Part of a small language model's weights.
Size: width 640, 5 heads of 64, MLP 2560 tanh GELU.
Training: 692M tokens, 10561 steps.
MLP neurons of a small language model. Each row is named by its layer, matrix (up: input weights; down: output weights) and neuron, and shows model dimensions 192-319. Each number is 128 + 32 x the weight over its row's rms, rounded and kept within 0 to 255.
Before each neuron's rows, "fires on" lists the tokens most often at its 100 highest values on Wikipedia text that the model never trained on. A number after a token or word is its count.

fires on: "\n" 24, ":" 13, ".\n" 12, " of" 10, "in" 5
L4.up759 [143  97 133 173 133 132 140 136 157 140 152  50 110 168  79 100 177  85 100 164 137 166 195  55 199  75 156 175 143 105 111 149 136  88 131 115  96 106 127 144  90  86 116  70 164 106 116 129 111 148 132 106  96 105 142 120 168 120 135 158 147  80 170  91 188 112  45 149  99 159 106 137  95 154 133 148  92 137 172 115 111  80 127 169 126 105 104  75 149 147 156 126 124 124 164 146 128 118 165 106 103 155  79  93 134 156  98 104 146 113 157 138 103 158 156 119 148 137 173  98 112 134 175 139 159 105  88  22]
L4.down759 [ 82 165 144 152 140 163  62 115 127  78 125 195 126 138  86 135 150 171 119  99 142 107  64 124 122 113 151  76  79 136  82 148  84 108 119 188 133 132 140 103 183 118 216 175 163  90 143 117 103 118 103 108 135 158 147 109 144 148 115 111 163 125 117 134 128 139 123 129 185 152 114 150 170 134 146 114 189  71 123  69 149 134 100 174 152 173  94 156 146 114 106 133 106 129 110  89 124 117 175 203 168 149  77 152  85 135 107 139 130 155 160 174 137 113  80 134 134 104 137 123 177  91 110 119 136 140 162 162]

fires on: ":" 16, " of" 14, "\"" 10, "4" 5, "aba" 5, ")" 4
L4.up738 [149 139 168 169 185 122 174 123 127 142  93  71 174 101 124  68 123 170 135 142 101 168 121  93 100 120 115 116 153 158 172 126  59 174 160 191 150 158 126  98 113 120  90  96 167 135 139 145 127  98 166 141 147  75  88 114 111  63 119 122  80 130 109 141  97 129 130 117 113 168  77 113 166 134 111  95 126 172 123  98 138 166 191 152 166  97 108 156 150  92 118 102 125 106  74 134 142  74  36 118 116 150 125 190 107  93  79 112  94  70 132  98 179 118  85 117 152 147 136 169 116 158 163  89 113 191 141 166]
L4.down738 [163 187 134  90 137 108 127 133  76 113 155 133 101 130 146 146 134 125 162 164 145 101 168  95 108 101 146 113 121 173 157 192 164 120 165 110 142 135 105 148  96 106  90 105 159 155 145 100 103 161 141 124  92 132 121 120 150 168  87 139 129 130 154 155  99 111 156 162 163 104 139 156  84 143 119 184 132 137  90 109 151  92  72 132 127 131 182 160 115 170  78 126 115 154 124 111 139 136 179 121 148 108  52 132 121 195 187  77 204 149 119 162 113 179 120 125 121 122 112 110 109  79 137 143 103 118 172 105]

fires on: " with" 13, ":" 13, "'s" 7, "\n\n" 7, "/a" 6, " left" 5
L4.up2524 [ 91  99  73 195 145 150 147 118  96  54 143 117 136 150 116  75 115  56 119 156 101  76 142 130 139  70 169 129 139 112 140 151 107 191  67 128 187 123  77 123 122 152 123 114 135  72 121 119 134 132 110 172 162 130  69 118 167 175 114 159  66 114 158 154 157 184 155 128 155 164 143 151 113  96 154 153 160 105 139 123 114 121  94  90  99  98 142 162 139 105 121 128  58  96  95  87  93 130 153 101 166 130 138 131 152 119 180 142  98 130 167 125 122 159  93 139 210 161  70 133 104 182 131 100 155 126 145 137]
L4.down2524 [124 136 119  32 142  69  76 171 163 143  64 156 130 140 149 141 144 214 128  75 124 201 145 119 128 159  72 117  95 120 111  66 144 111 177 124  90 117 180 116 124 128 139 114 161 192 144 115 107  68 140  82 120 117 177 116  29  45 116  84 130 119  97 110 125  80  98  61 113 124 109  95 141 102 143 131  92 154 156 154 168 133 147 166 140 151 144 120 183 121 133 157 155 177 194 111 116 154 145 133 104 128 111 142 108 159 148 138 154 142 141 159 143 122 135 102  68 102 177 123 141 113 139 133 104 116  65 138]

fires on: " of" 33, " |" 22, " where" 4, " votes" 4, " still" 4
L4.up563 [165 149 153 136 113 147 103 170 111 100 141 152 139 117 122 125 136 153 188 128 185 197 106  82 169  51  49 135  89 154 109 111  87 159  66  74 118 118 172  81 108 101 132 128 135 164  79 147 178  98 142 145 157 100 109 130 104 114 116 132  92 133 127 169 118 150 123 137 156 138  97  99  99  86 184 140  85 110 135 108 139 120  79 124 135 130 121 198 133 137 133 143  87  78 132 129 145 105 127 157  90 128 163 103 182  81 123 121 116 116 118 114 113 140  88 140 123 133 129 119 187 134 111 101  96 178 163 139]
L4.down563 [126 158 152 110 127 112 135 129 176 158 136  87 100 144 158 138 161  93  95 103 143 145  74 110 145 112 128 117 157  99 177 132 111 137 150 164 153 141 176  91 160 148 125 132 147  98 111 192  67  84  73  46  99 149 132 127  91  66 118 118 164 109 121  97 126 179  80 135 156 114 116 105 194 169 110  93 142 168 118 141 130 148 143 136 151  61 115  83 114  92 141 163 111 116  98  86 176 181  98 123 131 145 160 137 130 110 128 130 120 145 182 114 156 141 140 116 100 104 135  90 104 128  94 132 149 126  81 128]

fires on: " (" 40, "born" 20, ")\n\n" 11, "\n\n" 9
L4.up452 [129 107 110  75  96 112  94 136 150 118 100 199  97 151 188  91 149 172 120 129 174 148  70 127  80 225 116 133  90 110 136 128 133 133 133  97 149 129 103 114 171  99 133 159 141 103 137 126  91 119 103 132 160 150 104 106  85 127 146 111  71 116 167 169 169 168  89  91 114 113 142 127 169 152 155 106 118 158 113 167 174 149 109 113  99 168 189 123 139  91  94 129 119 207 182 155 107 134  54 146 102 144 109 135 136 131 153 157 113  81 146 110 160 137 172 123 109  89 120 187 139 136  69  82 133 158 108  97]
L4.down452 [125 146 139 208  94 139  68  87  94  82 109 147 136  84 101 141 135 100  82 142  94 119 143 135  94 144 173 134 136 119 165 121  97 113 151  91 158 172 129 127 128  70 194  98 127 189  90 129 149 142  92  58 109 137  88 156 136 105  93 139  83 126 109 144 206 141 119 117 168 147 114  82 227 145 167 127 140 108  83 114 113 134  88 133 130 162  78  27  97 125 126 213 123 111 152 160  79 131  76  99 184 110 106 123 160 111  98 173 110 129 104  58 122 103 126  82 110 111 107 163 157 141  71 147 179  94 126 136]

fires on: " to" 32, " the" 15, " her" 6, " a" 5, "-" 5, " from" 5
L4.up422 [120 116 182 105 189 139  73 108 167 124 105 125 118 126 142 184 118 129 141 116  81  50 104 126 180 166 143 112 171 155  72 155  40 127 108 130 144  97 162 122 162 163 115 126 123  71 120  74 102 161 103 178 140 117 131 178 165 110 154 136 163 124 123 123 152 120 112 168 182 130  99 133 115  99 110 132 140 120 143  84 144 102 136  86 154  49 109 159  77 148 112 175  84 127 174 143 165 143 134 128 106  81 137  72 139 124 135 105 106 159 111 115 128 156 178 179 123 147 157 134 179  87  83 123 154 117 119 124]
L4.down422 [146  54 149 116 122 175 110 147 111 100  53 111 134 110 117 105 204 156  70 133  95 215 186  35  70  99 127 149 143 113 146 151 116 110 117 154 166  80 152 124 169  69 153 105 151 128 139 123 155 141  67 119 172 105 153 116  81 143 168  92 131 152 117 126  80 156 190 169 168 104 118 199 150 103 103 170 136 118  72 137 178 133  94 161 166 100 102 178 158  99  85  84 139  98 165  69  97 116  81  87 156  50  58 165 137 197 120 183 125 169 103 130 110 185 161 135 107  99 135 129 154 115 170 142 180  52  84 105]

fires on: "\n" 23, "born" 18, " " 13, " (" 10, ":" 7, " He" 5
L4.up1633 [116  89 141  87  80 181  83 140 124 120 132 116 109  90 153  75 144  80 119 155 151 193  95  73 107 119 159  78 128 110 145 121 122  73 195 160 158  81 144 125  97 120 139 228 137 139  97  38  88 122 142 136 104  91 133 115 152  77  88 116 111 142 113 170 118  93 175 104 145 117 143 173 137 108 140 137 136 137 174 154  90 149 179  88 157 162 109 100  62 176 113 116  91 151 117 162 144 152 108 105 168 114 180 123 103 156  97 114 169  99 120  85 137  89 168 113 106 102 105 156 174 120 141 120 116 119 125 102]
L4.down1633 [101 128 115  79 133 100 112  86 101  35 173 138 194  92 162 192 102 167  99 101  75  97 153 147 107 175 134  94  91 127 161  95 155 180 148 153 155 110 106  85  54 134  24  96  61 111 137 131  53  91 115 109 134 128 152 101  83 149 126  98  88 131 137 182 157 150 144 119 144 137  53  77 167 125 171  68 124 109 175 133 151 148 108 134 143 184 157 130 126 216 144 152 111 193  95 145  73 135 124 131 117 139 152 109 171  63  95  99 111 154 134 119  89 133 127 103 168  94 133 157 143 162 142 110 113  77 107  69]

fires on: "." 34, " of" 21, ":" 6, " and" 4, " –" 4
L4.up426 [ 85 161 131 145 125 111  99 149 123 152 128 137 157 189  90 127  98  70 119 133 139  69 169  88 158 171 172 148 105 122 102 106 121 156 143 107 128 108 142 185  91 105  83 130  93 109 131 131 136 111 204  79 135 139 108 148 142 152 129  74 152  81 133 120 181 139  84 123 159 117 168 187 138  81  49  62 115 133 185  86 115 157 104 144 113 115 125 118 126 146 123 208 104 173 118 148 178 163 119 111  42 130 179 162  98 103 103 131 101 127 139  89 200 214 156 114 155 156 112  50  55 160 117 147 130  79 119 141]
L4.down426 [140 137 161 103 109  79 170 139 105 129 121  99 122  97 137 146 115 172 161 124 151 206 105  73  88 122 150 178 119 118 124 122 129 132 145 144 111 221 101  98 159 168 154  85 115 121 126 111 180 137 139 136  87 160 119 141 127 127 146 136 166 155 113 123 135 120 134  69 137 112 112 108 170 121 154 187  76 147 149 175  65 159 123 113  94 120 103 193  69 145 172  72 149 117 134 173 146  76 126 135 101 121 137 162 178 107 161 116 136 112  97 156 183 145 114 124 111 136 111 173  89 140 148 107 126 128 102 120]

fires on: " of" 25, " the" 20, ":" 19, " to" 8, " from" 4
L4.up879 [123  48 119 169  82 152 118 120 138  82 120  92 149 123 111 118 205 125 108 139 159 164 167 127  92 133 127 142 142 111 167  73 150 143  55 115 139 126 100 127 167 178 210  91 150 106 152 170  69  96 126  98  79 107 163 106 138 122 124 110 116 128 105 125 148  99  83 127 119 122  37 103 182 117 140 130  87 110 155  90 149 135  99 132 137 149 112 157 125  98 109 102 131 128 182 106 156  65  74 158 113  83 154 135 146 182 148  80  88 126  78 117 154 115 140 167 107 189 136  63 132 189 109  63 166 183 146 112]
L4.down879 [ 82 174 137 118 127 144  88 126 148 142 193 101 127 107 101 106 110 166 147 152  67 118 120 137 116 101 139  86 113 130 163 144 149  89 168 136 142 143 130 125 112  82 124 142  84 112 124 104  44 140  96 120  74 118  67 172 153 108 181 164 110  93 165 114 152  90  84 147 132 149 104  70 133 153 120  98 117  69  81 120  46 124 111 174  74  96 172 136  91 130  95 124 113 136  94 185 167 116 195 128 110 158 170 152 126 140 154 154 215 163 103 143 117 123 152 120 149  77 154 138 167 137 116 117 191 139 101 201]

fires on: " |" 28, ":" 14, "’s" 5, "\n\n" 5, " of" 5, " set" 4
L4.up732 [123 187 128 150 205 132 162 121 173 162 144  98 141 125 171 207 116  59 135  90  68 159 114  63  98 136 136 112 165 170 131  96 145 132  98  98  94 121 166 124  94  74 132 100 142 119 122 160 103 151 125 186 163 125  75 115 183 117 115  80 114 104  65 183 167 115  88 159 103 117  64 119 139 159  93 125 148 103 148 149  86 114 123 131  67 138  92 102 166  97 106 118 105 153 177 148 107 150  98 126 128 121 115  76  99 132 128 153 155 110 124 133 174 137 118 125  94 150 113 104 134 115 174 103 128 108 134 110]
L4.down732 [148 139 129 118 104 142 116 121  99 103 214 137 138  92  79  88 157 135  59 102 180 121 104 144 147  93  96 123  86 115 114 164  97 121 175 118 169 131 113 135  66 199  99 124 145 173  97  95 122 160 134 145 110 132 132 155  99 138 112 163 147  97 170 148 137 144 159  89  86 113 160 124 140 133 143  87 131 121 108 167 130 154 210 132 110 170 167 195 110 199 131 116 155 132 104 122 148 129 154 143 150 142 167 153 126 105 100  78  73 124 128 153  76 171 138  87 149 132 128 102 143 155  86  98 132  96 159 176]

fires on: " to" 17, "'s" 16, " of" 11, "." 6, " a" 5, " fall" 4
L4.up1942 [108 101 108 115 167 136 128 134 145 136  91 102 178  90 107 130  61 132  98 134 157 167 139 153 171  95 118 176 179 129 102 136 134 118 158 147 124  93 127 172 123 122  80  77 155 103 108 132 105 112 143 120  89  95 159 103 106 139 125 123 117 147  98 114 182  92  94 185 150 134 111 123 124 177  53 140  55 115  83  57 185 124 124 102 127 119  71  64  91 108  98 120 117 187 150 172 159 148 112 116  91 163 148 116 134  92 182 193  66 130  95 147 146 144  85  80 168  90  93  94  82 120 178 182 100 111 104 188]
L4.down1942 [ 89 133 147 147 133 153 196 187 110  87 124 156 159 108 126 156 110 160 115 147 121 156 112  83  88 178  34 135 147 102 140 125 108  91 150 135 151 140 135 156 116 131 167 136 118 106 117 126 116 207 184 138 108 151 151  97 129 130 164  57  70  92 201 134  57 136 106 119 176 157 149 104  71  94 134 119 141 116 131 134 141 147 145 121 153 120  77 170 134  91 175 138 133 101 121  98 105 161 162  91 118 100 145 127 129 149 125 105 126 117 160 109 133 126 141 147 139 144  91 217 120 163 157 104 181 197 139 141]

fires on: " in" 29, " the" 21, "." 8, "ent" 7, "," 7, "al" 6
L4.up2278 [ 84 113  97  97 154 127 126 173 146 155 137 162 188 128 123  85  47 134 115 149 147 145 138 118 131  97 153 163 106 135 133 168  92 139 145 124 134 122  92 176 129 131 149 136 119 136  74 106 129  84 146  85 168  83 117 102  95 164 174 153 124 108 134  99 160 201 175 149 141 121  66  98  98 100 118 146  73 135  93 142 150 106 121 153  91 102 159  77 129 138 167 120 206 154 136 137 148 108 145 157 138 156 115  93 160 163 177 102 120 112 153 136 125 100 122 153 108  78 203 178 105 135 127 129 108  86 144 157]
L4.down2278 [181 171 152 130 168 128 130 138 181 128 175 183 117  76 151 174 135 172 143  98  75 106  34 153 143 180 146 129  98 145 159 127 142 148 189  77  98 145 128  59  99 102 148 114 137  70 157 128 118 139 131 137 111 152 110 158 134 143 127 110  84 102 142 154 143 109 139 113 164 111 124 112 177 106 149 153  94  85 144 127  85 140 204 161 177 115  94 195 164 137 173 129 116 156  56 182  77 178 108 134 119  75 165  89 132 115 146 154 149 155 114 149 115 136  92 116  57 135  69 110 148 170 130 131 112 102 172 160]

fires on: " of" 24, ":" 10, " from" 8, "-" 7, " are" 6, " was" 5
L4.up470 [171 159  95 133 126 178 178  79 141 119 167 121 147 191 137 134  90 112 123  90 109  56 125  49  85 145  97 109 166 151 152 113 130  93  95 142  91 151 107  82  74 180  82 143 129  69 104  92 103 130 124 123 103 172 127 118 142 168 172 116 207 105  78 182 171 151  89 162  73 171 130 106 135 146 122 126 139  85 187 157 115 174 144  35 112 121 147 126 174 131 159 123 153 158 143  87  89  97  78 167 133 134 135 189 142 164 120  87 165  77 167 127 184 136 118  84 114 134 181  94 149 184  81 108 163 211 147 187]
L4.down470 [ 85 169 182  95 125  94 103 145 162 145 115 111  82  57  57 172  89 153 181 166  94 127 117 137 121  77 201 105 123 107 119 161 106 145  99 121 141 111 156 145 163 108 154 129 120 217 155 162 132  78  97  91 132 123 110 118 105 190 134 134 134  91 156 134 109  75 132 167 160  97 145 126  79 128  71 142 123 107 148 144 147 138 165 145 160 104 130 174 136 133 176 114 157 103 135 135  63 119 156 136 140 113 112 113 130 140 119 175 171 121 116 115 121 104 102 169 139 131 153 112  85 110 101 155 121  80 157  93]

fires on: " and" 23, " of" 13, "it" 6, ":" 5, "ock" 4
L4.up1501 [148  97 124 148 158 139 102 122 104 173 191 110 102 148  60 144  58 125  64  96 108 119 121 103 109 124 126 142 111 160 156 163 141 118 167 153 135 112 131 132 194 159 137 115 178  86 165 132  91 134 132 139 125 140 159 132 150 120 126 122 104 128 122 174 144 112 121 125 162  58 130 142 125 104 121  78 110 165 182 170 100 169 158 111 153 130 149 163 106 127 147 123  76 172  83  99 117 118 119 154 164 160 129  53  85 127  90  92 144 141 182 157 133 122 143 136 159 111 131  89 184 131 173  90 189 124 162 148]
L4.down1501 [150 117  84  90 124 139 125 127 216 129  76 186 168 115 161 149 146 177 168 182 131  93 112 163 178 161 166  79 126  86 126 188 124 144 107 130 105  99 142 103  92  94 147 161 176 128  88 136 102 152 104 100 131 113  96 129 118 186 175 122  70 140 113 110 122 128 111 136 129 191 103 106 151 130  95 120 121 119 118 106 161  97 132 108  96 143 145 144 130 191 162  72 167  96  71 121  98 172 161  63  95 145 145  75 117 118 133 138 170 111 146 129 158 139  87 118 164 116 166 185 138 118  89 181 133 124  94 155]

fires on: " as" 22, "\n" 13, " from" 10, " on" 8, ":" 6
L4.up908 [106 128 104 136 121 175 108 112 113 125 168 126  91 109 142 148 175 124 125 187  67  82 177 104 143 162 122 166 127 149 145 133 128 115  67 115 187  93 142 151 142 113  88 164 122 108  88 112 156 155  50  83 121 117  75  98 134 123 133 116 143 137 108 142 136 119  54 108  57 166 105 191 100 149 146 141 135 122 155 112 139  92 153 112 124 106  98 180 115 111 134 157 127 178 113 169 159 111 120  89 132 129  83 156 136 124 141  84 138 149 113 158 138 125 107 149 124 110 176 205 108  81 213 138 120 160  94 100]
L4.down908 [157 150 134 100 100 146 132 160 177 137 164 142  92 178 109 121 132 166 104 119 143 157 121 123 167 143 144 123 152 115 124 142 153 150 125 125  90 150 160 127 141  97 190 140 112 123 137  87 209 116 145 128  62 141 126 190 142 140  94 133 131 171 147 155 106 130 159 138 156 125 138 131 157 103 150  84 145 136 151 159 129 140 152 127 114 133 131 114 172 139  95  93  89 100 177 105 100 159 134 183 156  90 101 167 105 126  79 129 128 116 147 134 135 154 120  85 140 148  98 112 151 175  96  87 159 112 156  80]

fires on: " by" 23, "," 14, " from" 10, " in" 10, "\"" 10, " since" 7
L4.up2044 [149  47  95 148 125 153 168 149 131 120 112 131 135  99  68 126 105  98 106 147 136 120 107  76 128 150 120 164 145  99 138 190 112 120  67  90 121 126 166 127 163  96 131 177 116 103 154  91 155 132 119 148 151 150 110 162  50 152 130  71 143  91 119 142 119  93 132 126 123 111  81 118  80 100 156 125 147 121 119 126 136 135 147 145  85 117 113 148  88 118 161 106 125 100 127 112 116 157 147  96 119 126  95  69  83 122 178 137 161 149  96 122 101  89 167 173  38 138 137 133  93 161 125 177 100  67 104 128]
L4.down2044 [185 123 123 127 154 126  89 113 119 135 106 173 130  80 107 115  87 146 171 128  97  81 103 105 141 133 145 138 180 146 180 145 133 133  84 102 139  91 123 130 112 100 111 108 122 147 125 126  30 133  90  63 150 193  88 158  86 142 111 124 148 141 112 108 202 140 126 127 172 192 111  97 124 140 177 123 144  76 157 103 134 120 100 137 156 168 119 138 122  99 105 123  94 173 154 172 144 134 125 120 160 103 182  76 118 104  76 131 106 136 137  94 113 155 130 148  94 124  55 122 119 154 149  50 126 132 116 144]

fires on: "." 23, "4" 10, ")" 8, ")." 7, "us" 4
L4.up1189 [138 122 179  90 113  62 116  79 136 105 171  92 185  96 105 112 121 128 122 131 102 101 144  95 134  93 123  94 186 148  90 130 135 101 166 164 162 128  95 113 109 122 141 177 126 127 175 156 114  98 112 146 140 181 153 116 113 119 143 124 156 114 146 129 143 165 100 134 145 125 163 162 144  92 131 111 132  52  84 110 158 154 112  68  94 111 156 171 163 145 132 101 126 149 126 141 101 114 150 134 123  39 111 121 113 209 148 113 130 125 126 103 120 153 118 105 161 115 194 101 202 163 131 102 131 161 136 140]
L4.down1189 [ 95 149 126 102 216 138 128  81 149 160 109 156 162 169 179 168  93 181  95 157 190 105 111 128 109  83 124 121 101 120 152 146  84 105  93 143  88 181 144 136 144 133 110 121  78  95 124 124 133 111 122 101 135 112 131 193 104 145 113 108  89 186  88 122 146 116 150 159 141 148 107 157 173 169 188 157 150 136 130 115  90 112 124 123 175  99  93 103 169 142 151 159 148 124  72 102 155 165 125 107 163 161  99  94 150  56  98 153 119 100 153 111 141  60 146 178  83 124 104 145  49 178 155 180 148 101 163 128]

fires on: "," 37, " and" 34, " or" 16, "." 4
L4.up957 [126 133 110 154 115 141 177 134 141 119  98 146 108 168  61  83 119 156 106  45  90 113 142 138 137 113 119  64 101 113 122  84 128 161 175 187  78 119 115 184 142 144  13 167 120 145 166 167 110 112  99  41 128  69 143 119 123 189 150 138 136 138 121  66 182  94 141 193 146 136 156 133 127 125  97 111 184 132 148 108 130 164 104  64 125 123 202  82 138 126 108  54 112 132 130 133 110 171 143 118 108  82 151 164  67 123 137  94 115 123  99  75  73 110 141 142 118 113 148 105 165 139 143 143 154 131 131 106]
L4.down957 [148 102  99  95 107 184  95  90 137 117  96 101  82  82 149 122 171 142 110 172 129 163 145 102 132 156 108 142 104  92 165 148 171 127 107 148 125 133  91  70 173 130 132 100 135 155 161 143 201 129  35 131  94 104 166 130 109 123  80 150 125 172 143 129 120 118 148 122 130 148 119  85  66 137 136 111 102 111  95 151 121 128 119 133  81  74 142 166 140 172  94 120 170 123  86 119 172  67 122 197 161 114  92 100 123  98 134 178 150  82 132 188 131 196 105 103 141 108 193 103 142  78 103  93 134  79 134  26]

fires on: ":" 41, " that" 12, " |" 8, " from" 5, " of" 4
L4.up1702 [197 149 142 119 100 122 115 161  94  75 113 106 150 144 143 116 149 174 105 111 144 194 125 153 114 139 103 132 128 104  97 154  63 164  89 129 150 109 111 146  93 128 154 120 107  54 141 206 124  97 152 184  94  98 122 111 130  84  90 110 126 120 109 127 118 109  80 135 129 178 106 107 177 113 138 124 174 145 123 140 153 151 147 136 123 164 101 190 113 105  98 158 109 157 105 170 128 120 138 120  68  93 128 123 109  33 152 101  86  83  56 134 177 113 132 190 110 143 120  83 135 105 132 124  90 118 130 114]
L4.down1702 [150 143 151 165 153  91 103 112 148 147 196 165 115  95 136 120 122  74 143 112  64  89 114  75 117 152  87 136 111 123 182 128 141 102 177 132 112 136 158  87  62 142 154  97 125 140 157  89 131 152 148 100 140  61  98  65 132 175 119 174  86 132  78 155 154 164 108 192 162 104  69 130 127 140 169 121  94 104 174 128  92 110 108 185 147 189 170 116 156 177 103 148 102 176  90 157 125 160  84 118 153 111 109  98 151 190 145 132 226 105 113 140 102 162 122 155  87 131 134 142 134 153 110 182 160 106 145  85]

fires on: ":" 47, "." 13, " of" 6, " Boy" 5, " As" 4
L4.up516 [119 173 106  95 148 130 170 130 139  62  91 100 195 142  99 148 107  90 134 150 145  95 103 112 155 100 129 131 131 127  85 148 105 130 136 140 133 192 174 205  98 107 123 149 157 147 131 128  87  85 180 143 124 132  76 118 145 140 140 125 177 116 186 137 138 125 103 163 120 116 182 149 125  46  96 152 161 127 140 112 150 108 173 122 126 135 115 148 131 148 103 178 151 187 132 132 140 155 118 151 126 146 149 111 178 120 108 128 141  95 157  76  44 139 155 132 125 175  91 139 124 171 128 131 137 144  54 124]
L4.down516 [109 132 136 139 130 117 141 112 116 152 100 160 126 123 143 145 108 166 142  74 149 107 101 104 122  66 169  86 129 137  61 121 207 103  95 105 121 150  85 124 183  78 121  82 111 127 112 136 156 141 129 110  90 157 107 109 115 108 149 136  92 144 101 118  58 111 122 130 203 148 148  99 179 152 130 134 120 128 120 146  25 163 179 127 115 160  98 138 130 158 122  62 125  72 131 184 137 182 157 149 126 147 145 116 129 130 143 196 132  67  96 153 147 188 121 137 156  33 145 112  56 142 151 141  82  98 144 164]

fires on: ":" 50, " with" 8, " ISBN" 5, "s" 4
L4.up2019 [168 111 116 152 181 123 164 106  99 108 176 152 175 165  80 168  99 107  97 166 151 162 168 127 118 134 116 171 124 166 116 138 164 140  90  99 125 126 121 119 108 139 134 100  83 114  67  80 170 152  84 118 152 132  85  86 157 182 133 133 145 103  93 203  65 118 112 124  88 122 146 126 145 127  96 136 150 133 136  69  59  76  92 128 117 187 162 167 108 101 115 109 120 108 100 114  70 130  75 139 106 182 185 153  94 177 126  88 103 111 133 115 128  86 147 100 134 163 109 128  97  97 169 129  99 140 131 138]
L4.down2019 [152  92 119 134 122 130 128 171 139  80  86 153  95 202 114 122 145 134  91 108 130  67 109  83 156 153  68 174 159  93 145 110 149 159 103 129 118 128 110 106 145 108 184 134 156 166 132 136 110 131 100 121 180  88 144 135  91 117 121 136 141 145 110 128 126 127 117 175 142 126 171 171 132 148 137 103 163 151 157 147 140  80  79 151 106 141  95 145 209  86  98 175  93 177 166 105 139  65 108 143 140 117 187 115 107 153 161 204 118  72 170  77 163 163 149 132 171 115 137 129  95 129 174  74  89 125  74 175]

fires on: ")" 22, " of" 12, " in" 8, " length" 4, " works" 4, " |" 4
L4.up2210 [147  76 171 152 112 101 113 145 156 169 172  83 102 105 146 131 171 126 197 162 135 121 100 106 187  93 131 126  80 171 118  86 145 110 114 118  71 161 109 170 125 130 115 134 159 106  96 101 166 116 140 126 148 114 136 200 142  94 147 139 131 111 133 159  98 174 130 120 123 174 117 105 137  67 209 104 133 110 157 113 103 119 133  87 132 164 156 155 167  26 141 121 126  95 132 100 116 100 128 130 109  95  91 151 116 105 159  93 170 109 108 151  55 111 129 136 151 129  90 120 115  88  82 108  90  97 124 179]
L4.down2210 [147 102 114 140 140 159 109 181 128 100 128 144 128 157 135 131 140 135  83  89 140 136 127 121  67 141 108 105 137  65 137 118 164 120 114  98 182  76 145  77 147 202 132 134 103 104 144 148 114 118 109 116 104 164 124 102 112 105 132  96 175 140 123 130 136  98 112 106 138  56 116  48 112 134  98 101  84  89  58 143 116  85 149 157 124  80 173 151 171 207 109 134 171 110 109 105 127 152 186 114 194 122 136  76 118 154 128 121  90 108 113 150 178 121 132 145 119 110 135 113 115 157 110 143 137  95  84 101]

fires on: " of" 54, "." 15, " on" 12, " in" 4, " from" 4
L4.up2282 [109 151 152 130  94 146 146 131 111  77 129 174 130  88 134 103 150  65  97 161 137  79 157 176 128  98 103 165 151 116 100 137 184  85 107 152 123 132 166 165 129 119 113 156  91 138 140 188 183 136 133 116 151 138 127 141  67 125 105 125 135 143 143 131 135 141  98 136 147  88 131 161 125 178 147 113 222 142  96  65  80  79  79 121 116 103 151 116 157 124 122 173 123 134 160 192 116 100 101  91 142 196 162 108 131 150 125 137 125 136 143 158  69 143 135 165 170 141 178  98 165 111 113 192 126 113 147 141]
L4.down2282 [152 149 168  86 135 159 114 121 167 188 129 118 141 179 118 152 166 150 155 110  60 174 173 116  92 121 128  91  85 153 115 152 119 157 108 122  85 125 124  91 161  97 123 119 149 123 176  88 174 151 131  71 170 196 101 179 215  86 134 194 137 111  93 152  84  66 132 114 156 175 136 109  90 112  80 152 136 129 100 159 189 143 154 142 141 188 151 123 130  90  83 124 132 102 100 110 111 149 151 147 151 127 123 147 122 110  91 120 115  93 100 130 174 179  98  98  87 103 148 209  99 126 123 119 101 138 115  86]

fires on: "5" 15, "4" 8, " four" 8, " of" 8, ":" 7, "3" 6
L4.up270 [173 135 126 129 192 143 133 106 100 183 112  96 101  88 153 136  56 104 169  97 135 134 121  99 117 158 142 145 135 139 116 171  57  80  90 104  58 154 122 136 148 128 115  62 130 104 161 186 116 170 197 159 132 109  95 129 113 148 173  74 124  99 137  87 102  89  98 139 105 105 145 141 136 129 139  72 110 129 146 121 169 146  74  95 136 122 135 156 179  90  85 167 157 199 157 106  97 127 122 177 144 106 130 106 174 104 119 120 117  96 171 174 143 156 145  98 115 162 201 138 170 117 135 120 107 168 172  88]
L4.down270 [131 144  82  80  90  57 138 130 129 128 162  98 102 133  79 129 115 162 106 124 103 110 122 154 168 142 144  81 106 129 114 143  83 154 120 116 139 106 115 125 105 133 119 146 145 127 151 115  66 117 143 113 150 178  86  94 125 168 103 189 166 116  87 138  95 146 112 145  49 126 149 128 159 149 148 139 157 141 137 115  92 120 139 113 121 164 146  85  80 138 141 144 106  52  99 138 150 142  82 112 147 119 139  81 140  51  95  35 196  74 129 125 131 119  66 149 105 154  99 137 166 152 115 166 159 108 150 138]

fires on: " " 36, " and" 18, "aw" 5, " of" 4, "ead" 4
L4.up1982 [108 145 105 177 168  97 147 148 138  42 141 114 136 106  80  69  63 171  78  44 165 198 175 166  72 141 150 122 177 132 120 127 133 136 170 142  96 127 147 179 155  45  71  59  77  90  68 153 124  85  88 116 137  70 131 130 156  89 129 215  81 138 182 125 167 140 154 130  87  91 169 134 154 166 155 145 181  96 144 133 156 113 136  98 149 158 136  64 182 116  91 130 126 118 163 156 115 164 146 134 133  60 122  97 125  95  83 162 107  86 125  59 145 135 161 169 107 114 111  90 122  88 137 198  73 147 148 118]
L4.down1982 [ 92  82 131 115 149 125 117 120 133 159 146 117 131 147 178 144 193  43 172 171 138  77 216 126 157 137  89 130 129 142 138 163 150 124  91 225 115 105 164 146 137 199 148 124 127 177 179  92 195 154 176 165 122  77  76  88  81 146 189  97 114  76 100 138 150 106 150 141 193  98 158  93  74 132 169 137  77 119 108 133 117 158 151 107 137 166 147 204 148 155 160 147 169 138  97  93  73  82 153  97 160 114 145 154 122 155 181  93 108 144 117 166  80 130  71 153 166 110 157 120 116 154 196 128 117 147  85 123]